config.yaml
n_layer: 16
d_model: 160
n_head: 2
n_kv_head: 2
head_dim: 64
d_mlp: 960
vocab_size: 512
activation: "gelu"
norm: "layernorm"
norm_place: "pre"
norm_eps: 1e-06
positions: "alibi"
qk_norm: false
attn_scale: 0.125
bias: "all"
tie_embeddings: true
parallel_block: false
init: "normal"
init_std_qkv: 0.0494
init_std_o: 0.0613
init_std_up: 0.0706
init_std_down: 0.0706
optimizer: "muon_variant"
lr: 0.00392
beta1: 0.95
weight_decay: 0.0
lr_head: 0.00309
grad_clip: 0.5
warmup_steps: 200
schedule: "wsd"
decay_fraction: 1.0
decay_shape: "linear"
final_lr_fraction: 0.0
batch_tokens: [8192, 16384, 24576]
seq_len: 1024
doc_mask: true
train_tokens: 101800000
steps: 6452
dataset: "wikipedia_en"
MLP neurons of a small language model. Each row is named by its layer, matrix (down: output weights) and neuron, and shows model dimensions 0-127. Each number is 128 + 24 x the weight over its row's rms, rounded and kept within 0 to 255. Numbers have three digits each.
A block is one neuron, or neurons of one layer that tend to fire together. After each block is what it responds to, as a language model described it from the Wikipedia text at the highest values.

L4.down750:169149124142139175135107166109151154167105121121131086113165128125145109112144101126144163146151145140074112163139116131105139107119126112131121141115148121172164091122128081174141144078180123127172088117097125095135111135108127130137167151102112092139113126140148119105090103138133105121094083119096108132117094118094084138104137126125131167135109064116168142121144115161142125141113
Description: Verb endings before objects

L6.down161:147157125146143172119116104148069071158119151123150102134117144155126131116122140150140076113138146138127130086147134112129176127138133114094117142093133106120134129141137159132102116126122120125163142185169115129119143142108087148140086079073143114129115148106100126153140146129108121115155175145108096074119134102127137177159105099122119142121120122133135084124151137154147106108119
L6.down373:132150148105136157136149135155131106121139114144119075148097112162122136087162136116126151173131073179117158118119059159167089121092129119102142116158127171125096108098135137133130124138143151104151150178128117116126121158124118112117133106125191164138101134104139124117160079135111137102170118123111145119118114149130112081138089125131150113074123139140138148108134157122136149117140
L6.down385:128176152136116145134153126173115134112154111153147129134139179092131102131131060114080148111106141106132114150122141072137135103149127163126098166153150105193094152127096123097123139109160041115128100132124129143137110141149112070137094183111126133093109144096135151160111109123151120118144120140120128094122138149114115141137114153140150117122136141130131134110152122149083145145128
L6.down516:135172137113141088120191162149124145142123156119147120136135168135152105164117116138105078157130117115107110135109118116133113161144120126129105165147096121147137085081121129117177155094131114113123138168149088128136118128129141091127102181131103178180118138144119116122157115113119128139185130107133130137101156128147111099112131126109165099113130149112124122119126122162141123139162
L6.down584:141111147105146138086126147118146136122120089104119151172170096139104131122133112115127160140122144099106127126107129142135149117150121096132121129178172149098106087149102137102153109119126107071123126154149123144141092167138095168096164150150143135136117120155131105122117101111106117153080154149143132161139114136096111075114110133088178125095141120178152126130105100136175071148173
L6.down715:159132175180107178101109134117116134089126150130122120171124123080114153116115097086081129160120149133160156107132109100131115148111104143140164122119108141172176127141116135165116139153110130087094116143153152154137115152090097115099135162124133124151093139071109113154128114151104128104106164108123160163151148116104121152127142165161104148139149120149112145125060127081115150123168
L6.down893:138142111112127140133165132159142157141123098143102062187172103132165110153104157061127118119125136133148160119168133126136137153084126123099101165131101105148130128123108160147161178124190181118170120144119113162079093130104145141120142111122110114175081113090127155096135129127102125138106162106121143115168142120117154133064124131124101157130109150103115158096094129105099151149136
L6.down930:127165136126133139096174144149115053176109147079129157138130110115114147143143125140151134097137124075106139119176135168148127122074121083119120127141148070104096150142117099112117128141115124097103092123129148173151095121135112170118120102149161140138128121131113099110137108153109143173133160167097086104149105144089156107125121160159151144102131175132150149103106140112143130101155
Description: Clause-opening function words

L6.down140:133133170165123116096149157121129114092122114120123125149126135053108183183101139127129141146120095145093123158159125108163117106139159110128108136113096153175144125116111105112169142122145108148101108151149099089119124123112129143112130114128091120147132132135151151118160133163167124106122129094119166147171147122096123125161087145139132075126159112164114173128114142136113092180137
L6.down406:113116093127155107123110150134119145133145127150157168166140114062148155120128087135092174140134141149170123134168138093110091099128114156131152085137140078144133110088115103098111139139143159061131122124146139124145152152133140088099111127127101110108165156154148169114141125075122147152129100139115095109134114117104137129089115158123087125133129089149087111152123135100182144117146
L6.down468:140140155126142157165108132140140122122114129124146132115132121099145143116174128100152143125162104157096143098141115140132135122119140107162094184135092149170118155143137101107096159103110105148110142139130085150119114105104115102155175135161115140141132117121084128138142152121115126117091107134086141134129178133115100113130118118133098100161122123157168121139126090115125112139165
L6.down601:167129123125112137156114103166125153120158110130125123111103117108148193120103094108104096134129158173087127099121116152150129117107107146106131138158090112163128100098131099144126140103135154133124068158168141125091149144127132147138122103120083167158115120105163128093144122113162152095122132138134175164144134129118103087125134171112115175107118117146134159175119142145103143129094
L6.down746:176170148155114153141134155121096116152151116100129132125111139159110118157129117162177144143138094129132122108103135134139110146140136121117135123122118150167123137123114118136174096139093089096113146119129116176074098116101145109122136114147152149129157101176120114107150157151109062114144082121163179189101134135139098185105114152153120138099145094092093119151108148141129134154136
L6.down757:086116155166119079114172150111153162131130085133113126130122121124158136134111115138131121112151151155141094128084126133160135098140169139128103148124101125127129169108175099084137124119117143087123156115131134116119129105137117121112115147146121138135148180145108148102127164137152150182132108140127124122148108135107093179116138169130091153135120152093142127130135096123118117135134
L6.down879:134164119151147116151149141100113162159121143123137117128151144147098134121112124154135134135116122111129124141142147097114104113095160152151149128167131099125083146155140138170100175125124144098106156128125095078138088109099116141122060153122130145114141128103175147146119096171171136088150069149145131128085128116118115127141112140130114092138112160164165117095123129089101110137110
L6.down910:126147096183114098113158169094152087116123116093132126131152108188100130150160121130142129123110155149151087105112121127140141132089122088110131120154065136109096162114159151113139091138127131157099110092135090136146124119156140111124152149124142127156151136155153167161162156133158163127122122104134143169104136127119144108108147097177131160105106132120104114111132129113100135102100
Description: Mid-word "os" fragment

L13.down124:146125145112114139085130150123162110116162148134095099151133156104136143127150133114155126126130178138105090103154158132117077136126126095114146155104102125138138095184110124093154107099146137119110129101127121069106111112118158120149106150120130073150104101128148150146168078125105161137157154132203094107115128137156151133155118125111148157103198154119146163107173130110153125093132
L13.down356:141160129139159129117163128136125102118103095109129089150146143104120126126081101156119146157123151112131116138074179143104154115129129118132140217079125135122157130079162092128115059105128113092136145154124110111089127132186139176122151126131121133123124129103111122117150142129136190122101100147121118128136126126127092145081128132106105143116138112157146124138127164131101106098161
L13.down523:135149124116164102113124125156140116105161124136149145140136127093168121151165127051111169106174158135147128107150115128134139183135136127131136108150149114130170107128122149101108150099074120123121083103162120156141148150165117097155135157104154139075111178111104144138105114145134123096151094123094124103163092136120129155118129142149107095140134129136064126077138137124123141129135
L13.down555:196117114115091126109169128141156129153138153095152134110130124133162145098077148131120113177185139131107104098106150122144161155098106097155122163121128132080164091128130135131128146147136135123108112149109161095135151103150108094171133148118086121114127124128090117165144132125141110171149161115141090109122101122139096152110134070125134111126164104147086149136129166110134140125117
L13.down564:123159114163124086096104153148101110204144117119112136135133114113169163130113116081125123122170117117124138131115149115136099109119128098113106095150100118145127155143083120139162160139131162157144183130113139110152085093148125077099156139123107172128129127141140132145119138130148099145130092126135119138109082109140127078142131186109113110151127148105113129121098091132121167137147
L13.down720:105118103184150074107119130145142130179124138103127157097100129126152115114154120079147093128150111132118103180116135123178121147095146108127099173150117126120112115122114170121117163092098176111161133130115141152088137140133117110124134138117133117141103159068105091114139127154133140130152142126106158091096126125110136104118175118068166089120169127116106125148137152096160131115115
L13.down917:140129117136068122080190158112098126083183134142127099116120163108162144182158115133116125107117131147128154165141105093127108111094162100124155108148123096125131133098113145125127090135104155122116132098076117132118137150095154079149090157161146114167096105130131119129101186145124137123131144109118124119137163176141093135125112161177150123091141148099103090150129160126137140159134
L13.down946:135127133125116127096083132114133147120145128139090130134119135138103124131090108120094152127122106131098127156125124139118145090120112142146135100126153103102149133144125115098113134111100157099171159171109142069110130116152172095155155096158085095135134097113101131121123141102148150148146136108179150152090172150118163079139142163141158148143164142137143125138082159108138183160170
Description: Paragraph-final periods

L4.down88:114122088132079127123139169140168123150122151119126142085073121123112122155093090127111143126093125112116162126143160189133106128162163118101113097147143147144104109151153178119122131102120096104112136117114086128123164119147145162123088139192154110124133127098116114130117115132127125153125159124133104124115148159112125135161105085151104146100168100150153107197135136130104120119081
Description: Paragraph ends and mid-word pieces

L4.down931:121144132142170125143144166124155085125133099113136124121126133113135150121115105144110106119152093127110086142163110124144133122127095109118138149158124186198138108153133120143133129155127099172124133110152098149132124129153119172121126176118077127139127169154135158157104126049170142106142086138116136074099095138099139154125089131122164138118125122172145106081157137119165100098109
Description: Clause-opening boundary

L6.down154:142131110137126140166152113126103134100161163141129141125148096118163127137111131134116151104115142164134143153104130116130126154120143102105119139108165124117102113087107126116115167089136121090130124170144160162111118160136108140154111144114121144140141140085140139146146117111094112145155142063170175159113151162119077139169118167137117128106108166121140127111090074114159110114172
L6.down172:119133132141165150136156116115181102172205159132112142138172093120159107135114097148154105150131117122113067119099087105130157123053132133095123154133125134115112137112132168168144129108133126095166121152142155177162121110077141158122135114131143141099144121158131143100152143173129110090095084129101142140103146140123122157144129108120103089152130143118132079129157144113154166127100
L6.down188:110133108123140093116105108080186128131069174170133143162086147089111158144153169168133094135123126100111126120161131130129151108132145157122115093151139119172152141145102120124139100156121126124148106134118113156127153110092126150119101125113088136114124157158122127116120143151129127134119156097101121121130126170131137136162103158071120137126156119113143064108103096132111114100101
L6.down241:131123153130132165156132166094119135141109124138125129157122116131093154123145142127136119133096160171110132120091126124088133150130133151096181124127120151131146113079151110132114093117118124148154099111134182147128126123095133140145108143124151152094134105150124101092138122167167111097115081136141122127140093133130140133145156159116115087178119090105180134122133166146128173154099
L6.down472:122155079136163124172132093182118126141088132150125065119122151117133102144111104119064121110130143137142095159134129136101163109128112120082106124135145131121141157146113157132148178118125158177127145112099149118138159134122131105112113161155090152131121130111163117109141113162071131128111080155155122096161145103105109097117106155150125139133110063126154125145148083151144142095112
L6.down492:106135122154135124117136150124147133133103141128123077151097085136152131110133156151128130133131165122116143115085100089122134135106147149091116100110104088151166157085142144133114167103114115135130082163122145130136093097114138122097116127118180137086143110128133170115131104159109119167130128123106114140141138117183165136161104143113124175149151147144119140127124118114110193129151
L6.down656:119153105168107124114093089158152142141175118110152147098124154143108099118093141155121144113146121094112146122118112120103144106124149094085115109138135088139149128152102115170140152118136102103139074159140162125183154112115144124135154114064121118129155167101088084118134109108087154185153108156102144147170130131138134109126155108139121101103145138140133107155151159122134091141115
L6.down944:130110143112125154112125206080146125102106128131104131144123142096158149127125127155168125114143134105126154123099155193095129121138126158147115117099125113160125163089125138148136122147131132125117103174128126124147147091160134110096130100152076134175157137136105103157129142136119156129144137106118129090149142127131124109084117148118087133137142161141115139136141168186131159116113
Description: Range dash and word-completion pieces

L13.down45:117128176161125179182136168113125122123149114144090149111089138119160159081134120088108117102129125103178112132122127120128137171121154112133096135127161103134117162149109154150143133149151125131158125211139111142139120108118099122144116078107163070096154140141133113089164118111141126105134168099135121131121162102099115104130103148113133103126148084119149145111148130203125122115115
L13.down67:100138161139108105153116078169153126157116116108106149106122125143141115167115155184104146124133128125111146149085100098089163149106165121127142098140134117098117125140112131153134125153145139146123103214142141135126142096088162131131136164133137133098104131125141138135144095139121110109104159102126087137144147120093088107115157155147105145105111171104097163124126135140168157120106
L13.down184:122161119108139127149155134139135188166142169176146118146116139189122103134104104146110115130182151121117109135088118107128135159102099124162115128133130102140112132095149098122099117128158151106123161183155097159123121100126112115148125120092108128112115169101096110115140139137108119133073153155174125120130122100097110081131111142121135092159145117155157118116143153110124092127117
L13.down694:107100109152114154154132159131113156148098119132089072138160122133150138121170123138138112128186149158115144128114136109126132111124128154122115107162084129137134085107140152127127118110147106153129166210110080149103125122142125100062119139115123129131157161102108152174115122150092117108114124094144150139143120143056121104127131171125158149121090114126160164151151108142112116151137
L13.down721:121084114112154153064130113147142120126156155166126145108133105133107130114138125133104067164120139103133129147126127134143132092152190128125086146184109122092146124171141100063134094137137113154121142232122125144140150086130115123139148095111151115148157164164160119092107137133179113144119158120136092105146125115137129112129088093131102113108136110153128115143163128113153084118123
L13.down837:165157110155151146168155093126134144191132135121158138124116074152092123135159108099133130114150171127073120133116116117091130100120144119094163145144123111156114073089070137167163138096139140099141144187134137118104129092125158122119097122134135143121096154133104113129160141109133158169107170108110106120119154103085100133125130100162175109128136092125136118139108106176091138143105
L13.down878:095155125117137161133110181121119099117084134132144153086118108123153099127129139134127179112126191099178111121143125131097130113133154140167079122139066166143171193127125136156109149142098103106118102182133082140112120112118105141165130113130108133156124150136161157167137101112112129094156100160132123131126162124130122114084093083111114168111128123147112126142138121137087145135170
L13.down956:142163137162109101115106139106142126132064138105101138124172109142192158137100126115153122131070165158112128154098101166123153111125117109127126151080152141146117121105133092126096123174133144141136119177081166138103122151099083157147115094108113126115127133129087155130098122163131119110133131110120079088093135129170137099136126151146137120117124139129122151143139143156128132110157
Description: Before a named example

L13.down10:110091156094110131151137129118125125141101164147113107137172125121163159134121151114179159141128124111100139120126161122121136130122125116129144111065157158131160084128129111155096111118124126085150143145095135120129138081131111151134140105134077135118154162117131114096117142141148145121129119091055165105164174127097079164119161172143155153140153134116135092102122109143139097126119
L13.down74:131133113100113129119122121159149147115146135129165169192166128129103119154112117092137144135177097086177155102155139159121088137083140137124164158099157126157127127139105082096151140113122143109147115123172148120149148104113148152117119103105141147151125124146153083149139108120144101134142115120147103117152097149122119163144146137161117130077177091166119095091108141096100160151112
L13.down214:124158112152108170134116131098118057137135128149146156162138190115168134148099110121120137125128119149147126095136110148099102137108126149148147152099123114176134105138127118113115114082092115111142157140107152105133141074168087114145089133154088135141195124119112145110118196085115132130134137114095140139134112169122075132134134105097118131096159159144129121082105091123160135157128
L13.down497:129141095146144110141159114129151156127166111146138133118097109095140106153091112116154155151089106130085145116114075115148132128121171100136090092142121116108150103108176126136144147138095159119147144098138093114096108101131121151131126144112109142096162146157093141081129174125121108152139127116117130096088154137156150126102110137156132129131108121121141146128176117131077156153138
L13.down507:142158100158123145109124117090142095140145132100104126133153139160181132113121097148125152124143088129106153117127119140116124125123113189121112122136105106115125077117174117128096143111089160143158134144088135151133117087148171139110120132114105130105160157152131104124117152122159124123155140141103114145113130141122134157140161122153072130100053132111176117075138121126119110114111
L13.down733:155134170142156102173115121106129098136113102111147126132135107129163134117070088108155154144158118122142044106168136146115113111131117106110123084099156083142137196112128129131092119106102160135085152113166153144116115098171103164113139102155136111149134124149117125116157121143117149115164140140120122127134127127092114131092132110156109118107149125112141127141105161126115130111110
L13.down755:128153101139123121141096115128156099139096126161133158163128169135131097113186155148111099166131108136129136097136146130120157141131094145114162128159109111132160124087133105081109162142180141130123141144134098116083122133113100111159091161137166122119144076112138127100140150121156133091126120125088129129138094151083131122174128174158125140136140171129122109075140108128153087133092
L13.down807:144140149127128145145122100128133102147108144124102131115095122174116177137138114149138141147140114149090132130123138119132160153094122133088097098117158092103144138137129131138151133119089113123160130102120148101111142126155120131157188096076143097089145142084115093164127132113146136175114161076127127114180100136158112183078137145119114090125152130116125171136123107069126106122130
Description: Transitive verb endings

L13.down42:140162126131117112134158119137109156147123170146134099126101099164095123125145144111083092161111178112117087086140136109086146177087129117146108135154135145137147129110142088126126098171119101162114132184145125097126117115154117154129105116091147156098118114140088114123130149135147126149148130161072139137103110085154154174171120152094146100136126167144123129126126084137133165148120
L13.down375:128118110133145100145151083168107133140090122127123122122144076137082095137116173129101139125135119133142162163133127121110149135135134110097082139146120120138186141135127127144109125124156083070121109172103120146097096122122102171129127143149107136105137138116140131113103088110146146136124131105115139108111178107146116169134113125133108108109197157135180147150133101116150096123118
L13.down393:086137106116144156127135129145106145134104160097163129123135137120066120116119141125108137112118158121160152110131161105137112134161137127126130155153101109130143124096123115182150114137133105113177111189118115132147115092150110111133131103112127150165128182080136121144175150165130130131153119125155166125155094113170148170125122112090114126086125078168110140157074098126101112121126
L13.down449:169135102097103136141150098131109090126143108143073126098102137088121154114106129116135103073101151128146101105086116157150148126143131083145117132144137126086102138107163080150163111124137108089086147111122139144131138129094096127156121118136121144142141125164156124077168118130100105128165193120105173148084120123111157153140109146120130110174158144108124128124154140136127103136113
L13.down453:128151096185121133124131125157133107080177175145106140133137130130106123112111131100161117119139136114121143099160169153111157125081127133159090113116135112072131165139148150121110129148104173107110113170118146110126105120115122137130097102114106149089163164150084108188147142117114157166118118114135131144104129128160087143108125134178133107116132121109130138119084118118089101111125
L13.down487:180133172137090120138063138125122118146164148136162132100155100159141163146119152125143133096152175082179138130102157131072116140156099130098094094114125126124112111112145151098108112114140106111158141152112140136172076118136083147153137123104139154130182140141131122161156127111111076130089144122137139131115151107120139109144152108143119102159155130100124090134122139121098121147111
L13.down603:115164171108166157118167140134119116129093124114079134156103127117122104110138109150124112179156154109150111160098155132143137137130123150107156164124111147111070188138132124155102126112160146169092127164140118120080120129118131073142090104124116146149117103087169117143132109128183130119085166130148148145117159160118134077099112123138135103131154139144083164113122144127147119099149
L13.down938:135112110163160139144080101106116135112144128134095123095150117199116119104143089177132118128158138146157145121107160125128161143099132158113116141158126104094108091112173080122126088086131100134093137214136100171145122175136121114110130109115112130086117131099120124130112107147111116151116136131113132155146118113136177088088094116106121121114145102137117118143126123144162120124179
Description: Leading digits of numbers

L6.down118:142165134169149139144144092136100143109122156149127084116151108110124099135121113132094163121109147091126113139128083135123097089099157154128103147172157128125118103137131135150079166114106115117143155072133134121150108157127135110163142146111106152163096126121126134125119146140120125145175183123120136111126157153168086124124136080134183117143150076147157157140164120134091164140144
L6.down339:150118114131139122112124111143164133136138185089095150140117121137177139101098128126103142123132133093154101169128132113112159173146131152132155154115141162106095112118177124169094142103146087105130117109151116136168086138122115149147138126124115090155147144124123104161143082118120138103099119152145100098120120133104116152139122114104141168131150101165181156110114104124147103118122
L6.down401:122178081111062120139127125112125112185125148122132138085096125139154173093152137136168143140174128149119124112119111161171137136162151173125081141122108168134136116137065113146101125120129134163132142144098089110162093140134140116120115153172087143114178132148139115119087093152134149096142134136129159145139155116118119112147120125097173111115103124145097128128129137146094123100137
L6.down575:162193123114140103104127146110142087169130144163167151122107152116134101107158196164106088211142153148103121111125143153110162111125087103098159112150142139141170147157140126162143127118091141168129165126140093075150129121116063128143130105125135144116136131121141121124140123145144124135098118123125129118097154149118115074149125142126097098150133108110123143126123089095123122130097
L6.down606:137162126107120141118111116126170089110111105153125158204120128126093116149152133122138116096118098131142161112119131175179142090126116130105164119115147123128121112127131103167144138116143135102146130150103087109129142135136149142095142143073156107112159124105133156134112155104139106128158144109155171136160111097123134111159106159172125076118174105140177099140122104107148093178120
L6.down713:091086140131100145106124145109059149096182122155157133141160128123153126128149187153126174134099147151138093118188156110141139097102134109166109116165133137099078124112110147157122152125134146122108121146129094098174119135161138125105157111151105116118103107174150142099142114106095118136119091110137130185159116134183157125119139117104144087116096143134139104135127118154118115142106
L6.down739:141153136126127133132146127133148147132173153141137160114065121148151150091149122116087135160133081109091154170105119160157151124089136131072151169142157137132135117100187127107126141109114097112095155100092156121132119139127124132143145129094138127149107151130152134108105119126122091126093095095156097133129142139173136099157139155151157082111153085151101120166134173114130160147108
L6.down747:172130111157132116177141106139117111160162147174088137125130160131132155146139104110116198153128153101093135137128089141135145114124157090113087103168138130128095107124159147133133093115187098117122091119141118106104148161121138149086111163136119163156148135127136157130100060138130123091116112144111153108144136098120100145107116104132141120152099084147105139097146125135154136119105
Description: Split-word opening fragments

L4.down274:129132125107142109140116174112132156127148137098112115174092157112153149088086114094166121128161136169126108096117145138124107140098134132139153145137114138156161101137131131153167129106134148154079127106127074123101087169130162087151130152141111113145145152165124141136114123111137154133100156103129092102156139118118109132118125126121132133142123100077118089172112121101069117127117
Description: Before an object phrase

L4.down23:187115096153106104145134128105136135137199137109144123154113169118127168126098163128095113121137123139135139123110159129133123104097158080118130140123161136105148107107157132169171131145086126126126154156142087141062110133159111135118143147120148076118095150126120082103157145094155145131148118143135138109157098126106145136133154092105096112154144083144109105137154114112134125135127
Description: Digits inside numbers

L13.down81:123174138103145135139151129078200162156107123135127121134132132119095133130147133106147131086160143169104124145119113085096108128121152124111138146105140146149172119128109136148149098151128127134121143141137184113140104160149109103125116127125120116112145123113156159112120128145085119143072149109172115133100183100123091134162176126113098117167170108158134121124141106163136119134149
L13.down321:134131113118112097137136123147146108148115129142070138133096166128078130121126140164142154107144077129125113149115130155166124106119174109119176139110131132134153136128144099151125082128145114160095118111161137136122121092137126131168119132093158133099150178112144086138130144133125116163146115088158130118148108100083093117138140147149084106135120109137102116138176137126137100107148
L13.down364:151127105108151103108133083143141101136128086191148104146152142143153140102105144131129137077141100151140104102171110154147094165138117132118126150118146113144150112137117172086132144123099197144091157133150139141154133122157157142132097123142116128121126111153096145128154162123086109126157132131094132136086172105130176122156121136133146126107111141146099140109164125082131107132109
L13.down373:096141148135111105097110120149149106118102138124119122125126142085130157099182106100143123152132144120169125124162148129136109141139158121099119177114114100102081124176068114143132125076145153130119103179147125126139159128117137118140104112172169115150163139168109139144115131158101146137153159081115149107114073108159130145177125156114154139107133144129092152151126091136129151131132
L13.down403:069170076158135165158120081144163113140117129109147089097155139126138100138137115141116109140110122123084079124114142116109158146113161154112125138183161145164143126151109167121145125126137136139117151116107109110062127144140118132129160114099116079145111144113116165148174125129162174105114154147147128100150085146109154125140143140147133157107100121165145114127135129143101151087132
L13.down502:123140126129101135160095146097148130126121120127132170139147120079144137149127156131118112121149096110114130134121149131119112114120153122165121136131103131108116144108102102110168140128135114127121115089136135130091111149137151143151150131096134105144114134141134069131151121078099090148141152117129110151126138138145122114164165136160133067164129212171129138108080101136119171158134
L13.down726:113145165132146162142125130111129150142197123135141118149157142132135120120108110136149132074086148075088103192153098105143103086151121118152124121133110094128095107150172112146156117124160123111102115114123106098128150097153127102162126131123130139113093133135120148125139158171177132128117140150116166087122143133155085146103137116153138143140141157104129112086147141125138160138166
L13.down791:111135167091121127168128111127129119116102109127136130126138132154113122139142176151112134129118183131111091077117084149096125148126150177107094128155143103163108129136106163116146105107125151123127105146138134161160119156140127117141146138167104109106099112130099123123126124141115067119143120168106100142134121137038132144121183148077124114125139139147152157121152123091157130142104
Description: Quantifier and clause-opener endings